config.toml
qk_norm = true
seq_len = 2048
steps = 6865
MLP neurons of a small language model. Each row is named by its layer, matrix (gate and up: input weights) and neuron, and shows model dimensions 256-351. Each number is 128 + 24 x the weight over its row's rms, rounded and kept within 0 to 255. Numbers have three digits each. A neuron's up and down rows have the sign that makes its largest values positive.
After each neuron's rows, "fires after" lists the tokens most often just before its 100 highest values on Wikipedia text that the model never trained on.

L4.gate1388:105161050125126103094148117121142140131096141095121104085150143169132121147136112131154074094136131138172131175087128115111117104128137126106104151120071100147145121114127101157152109172144110115112119141154147099115118161146121126139161154167127150155148155121134063154159152148184093129
L4.up1388:125161135102146106062141122118123131185088149125058156107147118148146097117112127113133134131132108132137128101165154164145094106116122150126131097167135133124115134129146086141112188188130129162121128127106119098161156117114123156132114158105146105149155128133153111147081126112128148110
fires after: "="

L4.gate1268:108146163134162086129128186164128160132154126130129143120118118105082143147116108155066117119135148147126179118177127099139139083140146131098130137144124159136124137076135112135161132102114149101179112149168153149143143135155125111151150146151099142082119155098096115130132120140129094131
L4.up1268:087124150119173112129150155133098157102102098138151070142116163094113137128157104120111114108101137135157089133135124138128087122130185130084121129133150114168139153088127166156139140128145136138163132136102121108122153085135171158159096132123159157158127103112137095113168144140078133156
fires after: " (", " known"

L4.gate1856:074122085091134129146163143150141097120147146071093122143124152190153127121164108133191207074115110157149147134120156173094137124126131133113113113125168137120111065128162112130099145139123151113108072161124150154138175146146167110128123148126059109140145129076133187126120158150120120113
L4.up1856:142138093108115132132158155053156133095097130118136137115162132108186127156152127150156114171134114168126137140132143139140122100141143150139131152164179111126108123131135127052113126157159164141144094128156098149105170142136197126120114113127075123165146159141099119103153114145068100140
fires after: "=", "\n", " |", "."

L4.gate2013:091117132130110149129148120106130149088134119143136103151098163122123172142098113093154135079130121131125102137133139110142109155114118121136099132122143112167161084140104141118109157141141128122092173111101097176115119096114155085083120127143086160091093133108135164085130123133123095118
L4.up2013:120165105131132111156139145130152203137105119132082160124086137145147119088095131180130154138116200170059101143149125130124130116158082082133150104109082150090110136124113146121147165148097144135117143102129154121140123160089112103124089115136110111152136116150111135078119125133097145115
fires after: "\n", "|", ",", "\n\n", "."

L4.gate1595:155126151153133147124183144137128156146159102106095165146114135168104094108081114153110105136120126141141122127134104162106110070156097135137123140157124110090127079175170132089141134146120123130099144127102129146143148128143163153111175135169164061132082086122099094140106144123171110134
L4.up1595:129145133157137147118139149118144131137116095117100126134097109162146142108111108118127113154148095100113120119168131116120127122131132137131119114141111103122116090164139151061145155112168142122128126156093134132133146078123146155125123132128158129095160133142104162143136094176115125157
fires after: " as", "\n", "=", "\n ", " the"

L4.gate647:107111122134122110131127121131135141151133102137143158147140105109116125115114116101128179140113155134128148090167123172114109110146122101132133116092101128166127157138150106160159121139131132127113129131134147107072127128110130138143134156097124098149175087128112092113130143102141140097
L4.up647:114119126144118175132136066096121094203143165161079126138169119105112094138133140121143142094118135086136161102118141176142122159134128121095135139127187109175115124109158142126142116121158089109093097110154150118083084136142125130157134120155142127178107158128183170151141174113133138111
fires after: "=", "-", " \"", " (", " un", "Cast"

L4.gate191:097135119148109076119140100120118102139124080146113097100114157143144130146118136093099113087100130106149102126154143132138133132117135109125110102158073170153122128148165109095109127147156124155102157126036096149182134144154154122127111175156141151138113165142103150112163139125156125147
L4.up191:142144117102113148118169126140128142160126099134149129122183143125141153131166111119135130109165114113083123130112151143102123103175110134154150126121140140129135099101194128149142176130101139116152153126109096094101155142105101081111144120128140103106160112115090125109119132124161110081
fires after: "=", " \"", "\n\n", " the", " (", "\n"

L4.gate122:152138108130085112155174123106131098144134129157144136166133151076136127121134108115142122138159145105135111136147121188135149154119132115125086141118124110119110123158131093131187145152155115132160188108135113128148069099102115133080152105132149109109155100140091171112099161118097114148
L4.up122:128132095116128137132147135132053155121090152128123144122123108098163167122128138161143123104135145103198094169108136130162130137119085117158137186154103106160104124111137131117119125142133153092138102121131128111116132109155142140110168123085123174078133138144099088118131109169108108125
fires after: " (", "|", "–", "\n", "-"

L4.gate3023:122089121124140093085099116113130171135133132175110141175139123172094115109116138165131095111149134155122154114124096118149119121127145094083188084114139146122151120116130136102125105158118110138141126106137135140144161064090142102124081083168140103139116156100116100147104142096091125187
L4.up3023:128103153116148152100129119124116087113178159144102131158156142175124127128171184141121075121161135143098150118130118136124147138162106131116126112103131119088119146143164121119141116126138129146131105126121125118156173147090113109133128139129127114143133152134108124121108133111084115137
fires after: "\n", "="

L4.gate343:131105125129101128053103096148098128120109132181122126115125156148139074152135143131085145147088099068124115117128137122139101130100133091127145155121129108135093143094098137133132142158114099125097135128165112102133156111101161107139176115119110118117125129127110127150131155112153116142
L4.up343:119116128124140148112153157112136094111088122124119127124129127110128154136137089125203145090163122141156169121164139138143165115157139138122127138112118113088116121097112108105161148128070117135123106113150132147147097161152137154122103123085135150125143154073139114126117102161117136161
fires after: "\n", "  ", " hold", "%", " in", " the"

L4.gate388:118107143112138159124132097123161113156151150117138180155112173131082094110166148146167122132122181116130143120180133078118112114123135112115103095095112135119111134143133148135126149077101095134134136144143143168074150163087105136149146097118122137113159127125166097187138124167124129138
L4.up388:115120111139163146127143126091092133159151112177126120151127070122130114108105156147135078116148129128087119133122116143158105122093133081112162115160114140136131134115139130096107119091179069118109160104133126139143108113123135089131144147169132097120164120159100117122121108151130134146
fires after: "|", " |", "\n", "-", ","

L4.gate2824:118122104132126131098102104140086138134192087149122170145146166104115130126124146146111119107143108161107109131118146129131124175122151123133112157181159077162099136104133149114138126137140128125126098125081131108108134131148161097119083104141102117127080136177117131122126073083113111115
L4.up2824:131174122132114135102126128134102108129130098165110109138176130093141120138171073164147146110155148100143139126161131144169159167139122122165125098122128099127172168111105137081132174142129106150166116121112153128172125130141164149096112118132140100059113124133145094149156098162137109116
fires after: "\n", "|", "\n\n", " (", "\"", " res"

L4.gate394:128142130122087117112123162142168117140119139083078170148132117147145089128081094118152123110126136108141087098132133141178178098116125123108118105137146144138155079150104122108160121135139110107097128106121124120119132152143177130103122119085145094141168124096126114118127115164081123151
L4.up394:111149115137155101101070174119155119128138154127160082116145150081121155106130123111126121102138102116143150101133090171084137159122129178108126168132119141131127133122100099092079136110142110116100157093113126115139158115106108114063128138132123119116142138109124130173155107098135135141
fires after: "|", "-"

L4.gate227:142130103131144149143083121109120158130136119129170102094124099161082126136136109086134117107147149103137137113138093133117095120142127135149145150092112111119129040153121084098119144148148154135161129095137137136110053086176160139123139160084125102113110145081123112169141100130144090122
L4.up227:135160117113144138122122167157124102133141138135125149118154097119117167132129137096137141148164148056133119144138135148158146142177116109146117132145110109090134129158153081125109142142171148145130161144158103138113157137124116126164069138117088148150135160136139075131123112139126137121
fires after: "=", " in", " ="

L4.gate2651:144122102131122152144091138121145123082157112143176134144133125129125149132114104111123111160120106134125123078149130090155120120104126095127119167126087155164137126143100143129106105116103116094153124143108103158158153109107133137126137126141163090127129108083099138113111116122087088111
L4.up2651:112162117124157138126111104137141100122171112145128116141128108114106145149105112107169077075093132094132144193120140107161120147133157125157151143132128143161162125093147146155122151111113106113119089107141089118119125122137160137098124170097092105129145107152087183166131178141169110097
fires after: "\n\n"

L4.gate3704:081151153106155078139134145094122143124081100120082151133078126088124076112187087138141129142102123127174169108160099143136093198158147110154128143107134131138138095128147129099139139107154120126072120114124087111136096079114120118130128151087084152092189110106120149141113168150086094152
L4.up3704:124113116141174098134106157150129123126088141084169177167164117147130143089106153126076137135083167116112117109141149108111130159101117150143135167150066127097107129116115122161146185152107084111148128139151131124128143116137104122124139153074097119137117109079132156087138151143143071114
fires after: " and", ",", " but", " well"

L4.gate2589:146124147091148144110153097129102112111124132084125176171127132130150114152121144121147125141114132115158120123120157134129122162099199106168142136130136161126168166112148134142178129166111177153100137129167121095143161132127137154135102131168113088099134155132137137165146147150157171113
L4.up2589:136088090131130136101118115146134124120181126062093111146145130139098125147167154158142096139129159126104127180169115129100148152173118117091124155160155146146134138144131139101141093143167145102128142121181146092132135121131176125111106095127097100117143129103118150125083107070157152101
fires after: "\n", "=", "\n\n", "  ", "-"

L4.gate795:112143144082122114121086151121148150126111119137120159123086165107147132167133097134170074083157131136115114113141100108125153120181093117163091129138131121127101123139142111094170135136130128128102148087122130101133156116156142104143135159130080125125147130120093152113130123138112115160
L4.up795:116109109073141089125089098114139104151145106154161188135136190087121124144127102100164109122065163102102145067110154082131120119149108136145145115139123155126169137174158106105117143141086131097095130103170102142099114087193140124093128172121118119090140140117101197116119115163139146176
fires after: "|", " |"

L4.gate833:166106144154127134162120126138116113124143127111116125118113102120164169148146094094134119109116148090116151144103100121119099141156134137098133120155130105164174142154140110109111095125120129119130108147127136144144145094171128122098085162105135144115110135126143141138135173107141112134
L4.up833:104165117124132109112148142147116127159099134146134121195175140103072105126135129073127195128111157107136072173155165125094086122148166129113125170108119165174114168101113109147128146103133136132135159124134134121094124136129127148100143120100115129123088105091150132095088086153168147100
fires after: "–", " |", " (", " 0"

L4.gate3379:096112172171133103143101168112129126091152130118128156141127163142169109114115124167153093156144091097107138139141135161112161169149147131135114137098147112168123137109144149114117102154140057123129111062094140092160127092145153095138146173140133115162125088146125153145143115149144153143
L4.up3379:114109161171109098123125151139144132128146136071089156138102080139121152126158140123124070127119095073197123143131136164126128115168147109124112133115098163157133141103118156109154132115180159125109082118135120136090088126129156112143172098133123165091136123137141129119118112161110162128
fires after: " |", ";"

L4.gate3804:133159146136113165131134086095067137130164148144116111111099097126130132122100133125109172140087144135114112170090093141141166077129151152140152142132143137131131141098137124111078118161144163155169130187119085126151143093122152150113103106111077140151112088118109143120131126141129119105
L4.up3804:106156134116134156157121143118158129082127134107150159113160136078133155131150144173161109166126116156150122125116127130168133107147113157116097112112131132143142133131091175117149105157160110134130129157115096114132166094153142103137129157127122113125128130144104188115167139150128121140
fires after: ".", " ("

L4.gate1527:131151135092122142093101142141141115129137152156113162157117124158097140145094119133134135128149115107122105176154140146122095160187071154144146100102109175134094137113124112129133127122132141111101103114137133088154123118136141147128174111128155085117161125133126123173108109136141071124
L4.up1527:137136119135138124140133122077166134125155116096100144113131126122127119112126122122164142107120079147169127101123118141141142096116156107119160103168139125128130130126128120170137164092118078143132135107137160121150114129167121139126200136100119130111128123091073141159120092151138106143
fires after: " the", " was", " as"

L4.gate1045:138108134107076153126112107150118130142170135125160173097136125131111127110160053151170163136156152098126173149174104138114113133159121121119137153161130105093172120177143127108113127131105146127132108105157156135147130112126121140128143106141113111132152159099083127131124150152159137122
L4.up1045:112154121154097150104093133135138154132142143129122128113112088136096125125198141121160116133181145117116142093159117128141115096129148155121118134106075145134133125101148103136167140157114118126130112087085136204108107111124088110112142142087113120157156134110129119111150130085138166153
fires after: " |", ".", "|", ")", "="

L4.gate334:135121145139113162103067135115125138147178116114145167109140146122103138162105107112144149119146148114081181100099146143153131146111156118172117141128180162136132173129157153118139103154101146113129107129136090122167133131114115154173085146110138114121149117130131149143081112138157120150
L4.up334:143139154143118112145111154113133145082159133124105125103155096150137133117160114119096105105120136168121158127103117155186151133115093128092171129138098129143150130109176129136152128161152103113130120159171116171156102128104114134107196111095119127142066111139144133117140102121180144160
fires after: "\n\n"

L4.gate106:070169168169129148134156172174109126141104092116074117121132156164119136146118147108120130116133116148143115096150121154137116151131130125105116120134125164119120082136147123128127103119148117098160143077085145093115138123165127136127137164081135081165125155151093145154138127140129129153
L4.up106:179101112091105098125132155127146100136126101127136141167090135137140100138084126099176106147113068113119151142106127127094144151129116062122125129113127099173105185141116138149128092138123110108135108156131118107087207116147096146118165106102100163126143164122132115139142150134132105098
fires after: "-"

L4.gate1064:126123147083146109143144127158124101117135106138116164151149166146152088104150065162144115102169107117132146144137107140115137163132116127147132130081125122131122168148130192117121106117110102115142078100133137154116137111139056150141148133138104068113168134107147157114173124089128126149
L4.up1064:070148129165162132162116152154100102119120112113086105139125153152119116144137131118126188111160141129148148115123107111107125115155131131147134135113152128142127106132137107165196120132128100115126135116126144156099129118139170117146183074099147140135122113153093115107130111133095093125
fires after: " |", " was", " as", " finished"

L4.gate3691:079121122120116083157064134142096145134162180101130137124174153140147141097160147142134123124123131129106130190118128123103089076113122126107151156174106111153118131129087160144104132127153126124170131096171148097120102164131116107128057135074147127105132130096128089120130116115138111153
L4.up3691:129123167119139124110120117156148136110114157133083116146120094171152119135131151130108120137144090152097115114110127163107112154156174117149148114108109147109149150118105089127136143089123143194148171095124123098123139098129154097118082129107184144125139151135126091172103127138088164115
fires after: "=", "."

L4.gate710:131115120127129146080170109155145142157110132147139167123095134155155134129149142128168091095120130137156113119151112134124146151115119160118159150168162100123151131148137118096112166171121125109147115097117161137115129139148116121146178159120170125181149099140131142060134161141104119143
L4.up710:147093112136118195096116099118141098122127162114144175130157122123130134131074100186152142121143104138140168132119133111127091144147120107114142138151155115156118096136142128136110130121119129126162125094114106096116164153142156107141123152085151108116116136171119114164178097097122131162
fires after: "=", " =", " \"", "-", " ("

L4.gate792:132135146151137122141094143157101109166141135160139096108102160113112147114140120145131170104175106117130125150105092162123131128121069133130127137139163140096135119123092122102195125129130087136137163156131116091106141140112106138145135162156094138156161110116106111070134136168106087110
L4.up792:142134156124140096127125142168140118144133067138155115130114120108128157131122122143144138119181129126132153167115108138109125124118089122132156150126177123128131138109096139114189077117111088102148173136144125102116141131100124134140155121150099139134146127119117138073134120134120105129
fires after: " |", " F", "Al", "-"

L4.gate3937:134108122133145114092118144128177149130117171104103115086105120126165167102124142108135115117165140074109121160155135130146132154163101163113111140130183106128138100138143145103138156149120131165169112174196107154189130142164131110139135151140133103139162147128141114145122121181137130121
L4.up3937:101134091079116134147129130095130089122171101110151148127109138072121063155109100155113126119143132132123125119123111055159139117132101109116128130127137116090117156107108155107140121130130148087128154166126110172134120135134100108132127116133117180161129107149147118119133128152089130125
fires after: " the", " The"

L4.gate3766:101123117119157133163107162120106148111118133133121103149163166130125086115149095110166132122129159119144142153160135141138154119158171114166101127169101129122091124176127141168172114120129146120150108089102103106154102109089148163119122096125117135160159145094087129155120109131090165149
L4.up3766:142136137141164117100082115165130120105114125139201148067148127122093142150150101127095124120132059163144126126123118093128095118136101124138128153151143117145148178094115133103156112183091120104144119147153082106157144104153141147117114107084129091120135108155117125132120120134160136155
fires after: "|", " |"

L4.gate662:130122101143155192147150128172079195148071153129188144099133120142097152160128171116133158095131136164125105147152105167123151136136124148128124181123125175105082145165123139121121112142153140114148141143133134134145108132119142147138191134099097127135083128131120162150151087137162086166
L4.up662:097161213130157148123125127213111102131150069094123096133114142117102177157124102111101110089157107077126148111148094164106134162150145132155135121100112094139126105136130146097109086140132147140104139162127118130139139145111132107151116144162140160109099134087125081137136099117125153154
fires after: ",", ".", " North", " O", " U"

L4.gate1403:111145131155128121113180125139095151144131141124154085133147158114145099123147110140145169158110144114108114141151111109134118125132108106118116129146113155116161094154093117131136093145123116144145080116052124096136148126127135131141177119091116156148081085166124138099061114114133111122
L4.up1403:113092097089142129138124115137141126159107117157129122129095128164156124134120157119089175114084113088158137101090085060159109157163097176150180133125113100158139149089134160100154148137109100126133132120135142140106138155110137128147101180120115134114130132142110128142165129173131115088
fires after: " |", ",", "|", ":", "–", " January"

L4.gate3263:112093106155150162095153132143117122116120099122109123110097111113163142081131131138085100131119107132140095116129140133151137134115111145134140145118133152191113172132196147113142161104120083151155087170144146094104155107164123118122176099091162171104157143128150155132116126148084124153
L4.up3263:043148138120179109090126121110089087147123135171100049143099102113124113125149117129088133099110134141123144107138106136127136147161120158046158175124126152120160180161159125112098151158149108123117109170108156145151152113121104123139177133142136110127224099143166143106108135155130145154
fires after: " a", "|", "-", "umb", " ten"

L4.gate3442:093086082118114149165104139096150106173145132119109132132146133116096161124167119150149117159153145070146118111133117121133132127149129105150147118115137154113152087141145123114104155100120156106108156111108091120143127108168151151087152141133118140173100102153139154117130089127061117148
L4.up3442:135144119116110115116155138113130111136128098111141179141125091117151109145130114127159080124126104068129118094130190142128103127140139128132114130115136146108094154131142150144119171108095150144100119122162091161118154139124134156153157108136115130144144125138140094150077122175129091140
fires after: "|", "-", ","

L4.gate3200:106116141140108093116090138141178157128138151130117176121147127143114110129114056109169166137084120090135083137113156089113109135061129155178137118146119162130117176113164122113121135146175096095112175113121138112118164148093127131152128141141101106125104133123118141132121094136107108104
L4.up3200:178088126112146114067117165162092159110097100118135123124146100111137146121090107154099092157107131104160160125116138144125108166142178117149119120131130092102124104135103083133135122150094126155114099140135132145166116091116154147111169113137155137146126146119099077148107117142083127189
fires after: "\n\n", "\n", " \"", "="

L4.gate1194:129117123145168108096113148067124147141103157128180127141132137120078111128142139149148145141123117124135103103160127140138118131144116109135137101128114147136158150108071109131137143125143178112083143117132129160128120107104142134087113167136170058134130102155132128101137141124131134156
L4.up1194:150127128143130152134116124065168114150162131120149120131112102140099103130128129136103178134134102101131144099167117132142101107190140140132065088125173121137151124127097111145124104119151136100129115130129130127150128092136193127108128154108137100141125108110122135108141137133147115116
fires after: " as", " into", " As", " Pan"

L4.gate2596:126091126125158142104167107114139178082138089150131108162132143134135118111145129085122161143166089177089143116135123128089110119150134100124119138161088117110119166129131128124111134162135151147125106140130189107152115101104124139164134123097131131172155136110128146103088139117077123102
L4.up2596:142139102128164133100090132129129126130151158135125111152173129135106110116163134111095120077101136153102129131148188107070103127154154119112131133101128120109140079142123129081102131150112115095118126126082158136142102145077156136139156150092130107140144125107152088139134122160104119125
fires after: "=", "  ", " be"

L4.gate3746:132140137136146119138076180135126115127150124085140150126120129085116138118096137100114130126184154124139154114125144161102117145142121108127108100090150116068106084106105144111127120110131109136118115086087120145140129113109114159115089165122153133117146120132136091144145130136154163135
L4.up3746:127122123140134151098132149115115125129074102148123125157109114117125109131139142131142130106129158089116120164107138123099109093110165138109133118135104174164142107125156112099157135112124119136158137153104146141109094125107174111139143130165126142124116126128113132154145141117152166130
fires after: " |", " —"

L4.gate1602:117117143154088105107173176103146131150135128153102118106093142105084132114088118167174124135132126105149146153128152120162133139136112144131114138106151192101101076162131105120114130099122169149139106135138115112105148071094119174111115143130160155132155113095124118122138120141100112152
L4.up1602:175149083106164133116159139163131113127138108135133120135137136128120061184171123098144124133118106104111128147125121099119112154127104152149087141134122091107147125098148144103147144128129107120135108120163106146180165138143107132122131138099124089127110151153088074155132115123148100088
fires after: " |", ")", "|", "."

L4.gate1753:134119110103069128144098142118124112093162134148119099159132140111124151111093097105120177158138116085144103123124164116136095142092112122138131146126117139145140103145147077153140146125127132116143162087131112124156123141120144147135120103157131126116132107154149092144118119172065127154
L4.up1753:138167124109120147147140143140140160085121154132123142125109156140128143150113141098102177159118114092138100107162160131119122121146102097117119155127135158115128052163190093126131118125098104132138147102125101103139109126130151129120116116142093120129078125146113086129081093139100120140
fires after: "\n", " (", "\n\n", " |", " ", " \""

L4.gate260:122103141126146183135093130101089125118129156143153147128110153148119133109143095097138118125141084080090157170161126136169120133144123151177144167090158173150148101130098152125102128115076142083143106068131164148121153170139105136134130131119144111128088122147146136115140054115166153134
L4.up260:100147133121128134116091162129128124132142184131146130135085102142114151121106109111134085130156109083103129175144138107136113135095137134136124154128163170117126172141078119109155114133161121108137126080135160139159106143134128108142164160118127165160133128168136118155119170146124163165
fires after: "\n\n", "–", ".", ")", "="

L4.gate422:121118135128164097088083152098115151127137153106118146141122139050142107144125110148180129124125130130098115114156157133150102147127123106089078150138126147128081137095129138150173169145161135150144155166093177118125129091133162114142185157125121096129144118096137152134115102144153127140
L4.up422:061115156155151140144116119133099109097139145092132134145129093087110139148106130104119154140150109118113144099148137084137138150115141109121113118113110142144130144154091150153122129137096128130149111107141125081115092058113123098101139103114135134124148122088193131144137128115142124082
fires after: " (", "\n\n", "\n", " \"", "-", "="

L4.gate3645:131125072122145099158162106105135101140177130106123108114102126119113126147143138142133138122100135131138130140074106177170176090141135156103116098119119130142137117151149136130139113141112167107108083110144121122110164133144128127106117141180118139146165121139159138149122158138141102139
L4.up3645:109149150129110118110131134120131148116130110099055138108116089126062090141135124125144165148094097165186103151143135149129148116148157111145164148114162105073166147137136106139105121148134157113112156122126119127125080112138135148146079120180135116126141146073195153139139147126100184134
fires after: ",", " (", "=", " in", "\n\n"

L4.gate2678:129110146100123150127128122088119157148100090121082122164156127119109134120125111109109123142093131076097091118123109114136090125079123095121093131153093143123105154129147141148177117144133172113102116112146134122131115142159134111090102116104156121145116095110170108153106099132127170132
L4.up2678:091148119163124141121143107121138149121069127114117127128140157088112128109135129129068133118132137110148111143152143146083120129108119107138141093143164131098149133107133133149120132092141140134166126083173134148122146083139100105111080111186138108128159133138140103098123110132153142167
fires after: "\n\n", " (", "″", " \"", "=", "-"

L4.gate212:107117142129125123148123136084131112146175133139125144156186125137130143132114126151143151137104137130112141149138151119112098129082086107110094131133171113155113128149151155144105092159196179092117117136128167149138125098136119136123171145147123102132176105101139147122101115145136148105
L4.up212:164158103098179110111136121124134119164132140111141093143162155134112161138083115087176161134130124125153118113114136106103122140112116077119133154100135125120089141084122155102111162187116137087124119113138148130131122132146147142165101107165145151159174151106161106161133106106149151111
fires after: "-"

L4.gate1546:141139162143131139137193114116120129109092133095167109082141120121073112125150138163144137151098164116109165105118148117158103101096107104143129153087117159131140146128122085151096141131129149125079118076151130172149092119125178117141164117142120123142115169103124163119114117162138140125
L4.up1546:107127126131117132100115181160112117139127162142172135130156143098111148112107138146143143113149157115152091130104138122155111142094161132107146150134129144134103146138102138100110121109128150109108110114146103186120142141115132139124139136148093085131149151096146142110106181134114177113
fires after: "\n\n", " (", "field"

L4.gate1089:113133131089153105109164142103107126116153124112114126117107145155142131099134084138122124123107084096154132096108127109160137129132115078150142106138190115146095156138142144099120098135159153111130121113084142129161122135177135108135119111116113119155149104134106089143142133164130119132
L4.up1089:133119171113102124121162122121129128119126137117120084198097136153123128133159114132135093139102165146142130174170149153138177119137098176152139143094120126134158161156102137147131122115142126105100120104188138126141165121151114137118119122161160174122114182165145123150138164192148156158
fires after: "\n\n", "\n", " des"

L4.gate3159:119125123120123177140149138119164112112132172132106125168160106107168132177161125140152143110115153111162105180129120105133109148139132152133177155137120128130152121136127112147124088144146105181141110108139130106133107144148155120167097117161149131107115063141108160147170103127140136130
L4.up3159:072122137086147154124111132153120066117129150099120162128156154149131138098126144114125121125117130122133144111125159117123153097136129147149105145128163174102160140163121105133143148138111138140143195068118170162142156133130129116112101100106168127144154124096116111112132128136098136132
fires after: "=", "ub"

L4.gate2814:139118105136126116111127100135085118147187082145133151113114107078155137152126085135104178164122141130115143067159156100100119141088117145166111152164127123125134139155138098111110129169106098148136072155143089111149122139103159125129114104144084105098131111114137098135139085115124121112
L4.up2814:167091125105139105121099132209112128128152135198131145139118121145184103137112116111145158161111116147087156107123147114137090146132140184117124104166181148142092143174111122100128071139137113109129085174155161135133134124127133126107085133113114141096188136089114108139154122150127093141
fires after: ","

L4.gate1871:151121116107130131121149106169151126163118124127124121079116149099121118108122106077122143125169127139136108109137132091161133131144113118134161139126116138156130155092127112158146124110161134098126134104125149098171157088110134146168149127079068156138133142159103142153099109115142121143
L4.up1871:093121130132127112121075144102136127141138157087085114137126129119144110123062095110167121093073096158112099106118112150141126155146130171124140138075184103107109090143139137128128135084098135132151139143094105120089145111115123140139148103094123162097146152094108136170136115154144155153
fires after: ",", ".", "\n\n", " and", "\n"

L4.gate45:117111121160160129133183122106153130186088142162115144089158111079107124131147122123141112122199153121187085102111144134086148103096147165164115108149105123107132094163114147151120076149086123135146128130129151182144127115135104076099093143107145104123120107080152156147122145149052102107
L4.up45:107110117162120115136130147107142089163101144162122132131177156125098094143113111145123112081205126166112124166110097119133140106166138136138170158190142146124133113092105211132127107155123110130150159134130137101105089173122140120095150184140112110109120078135167155153117135094090108135
fires after: " the", " in", " on", " |"

L4.gate1018:051131161145133130101120129146152117101133133119105091131136129129129135141104112127169148182158078132104123123127102145109139152118182099086111173141121144138114182150154164139090139119150135163135134102089118092102126111135122138092131107146147163116145144085114173105130135106099149153
L4.up1018:063114136069127107116127083124143138104128100130163095090124103131094137185153132133098095122148128091086090149135135122119134148136129129132108073159156119115145142084114135114121135112105110158135125104149124116159140125077140162143123120149130139112158123096136162122139099126159108149
fires after: "|", "-", " semi"

L4.gate2075:138153110143109162138136160143121134141103116106119106129104142096188139134155125166113142158108085129126133139109137130164153133136174132119114129106109148137086090119141112130120118148146117115146060119099138124185136177132159161125126127160146109153123135125134133130121125139152108106
L4.up2075:125153087146168096124130158096121149107136133085124130138138146130131127119133143140157128119102141166133156094087130124155098146080115140131156190116155118103108157131113125157152114130165105119122115119152125107130115119118142136136128146110113130164109125090162119093128109139116121121
fires after: " |", "-", "–", ".", " of"

L4.gate855:117133108152144179128168137145138125108155140111092138130173147150132085128168170153160149090175128151155165140143087146105145139081150129103150147098146125151091099118164137156087162120123110153079130171069153119156112118120114134156110098142165077095124170183122149101115118150146095092
L4.up855:106156154146125116147109118102089088109155177143132118088145133143126112161134136166140174137122152183115159109140157130117157154087164150145134080151178119136134182147110109140133123134125094143155140126126103104131138160109139154106102113081154134169165149108147174088096107130114135131
fires after: ".", " Cross", "-"

L4.gate2109:154145151127127129089083122135100176147141133110158125152151095117100123139144076145103126117124142115128120171108133125155115120167080114131085166110097144111160147102173136106138142107149184084144095102106126142146147109118131145149099104106127173106132154138142130085135185123101142144
L4.up2109:123134126165149162109130146127146143129100147139156100093105076105097156102164114125161114188156139169117108094119133142118123113107108159115103102123161145161099158162096166133149134160094131133117127148128129130142120128136156133116118138162123154136122147165145138144156144130103106145
fires after: " (", "-", " \"", "/", ",", "\n\n"

L4.gate236:096113077107158147141144109104142122169089148120141153130141081135128120131127126144151139159152123126124110138124072129141107086136128142186150141135121129113151129176110105149127144143134131187073095103113140168128117129123113073156123142109141136139104157136133141168104095141120124102
L4.up236:094154112123124103093143127121161114149096148098117099179103090166116106085094137151169179103168120136102116172118122129144103143125131123138170165153121130150130152133113088121144136097167137143117112110141198125118100145145153124136111135155161185102110145157112125123101127138126142107
fires after: ".", "=", " ="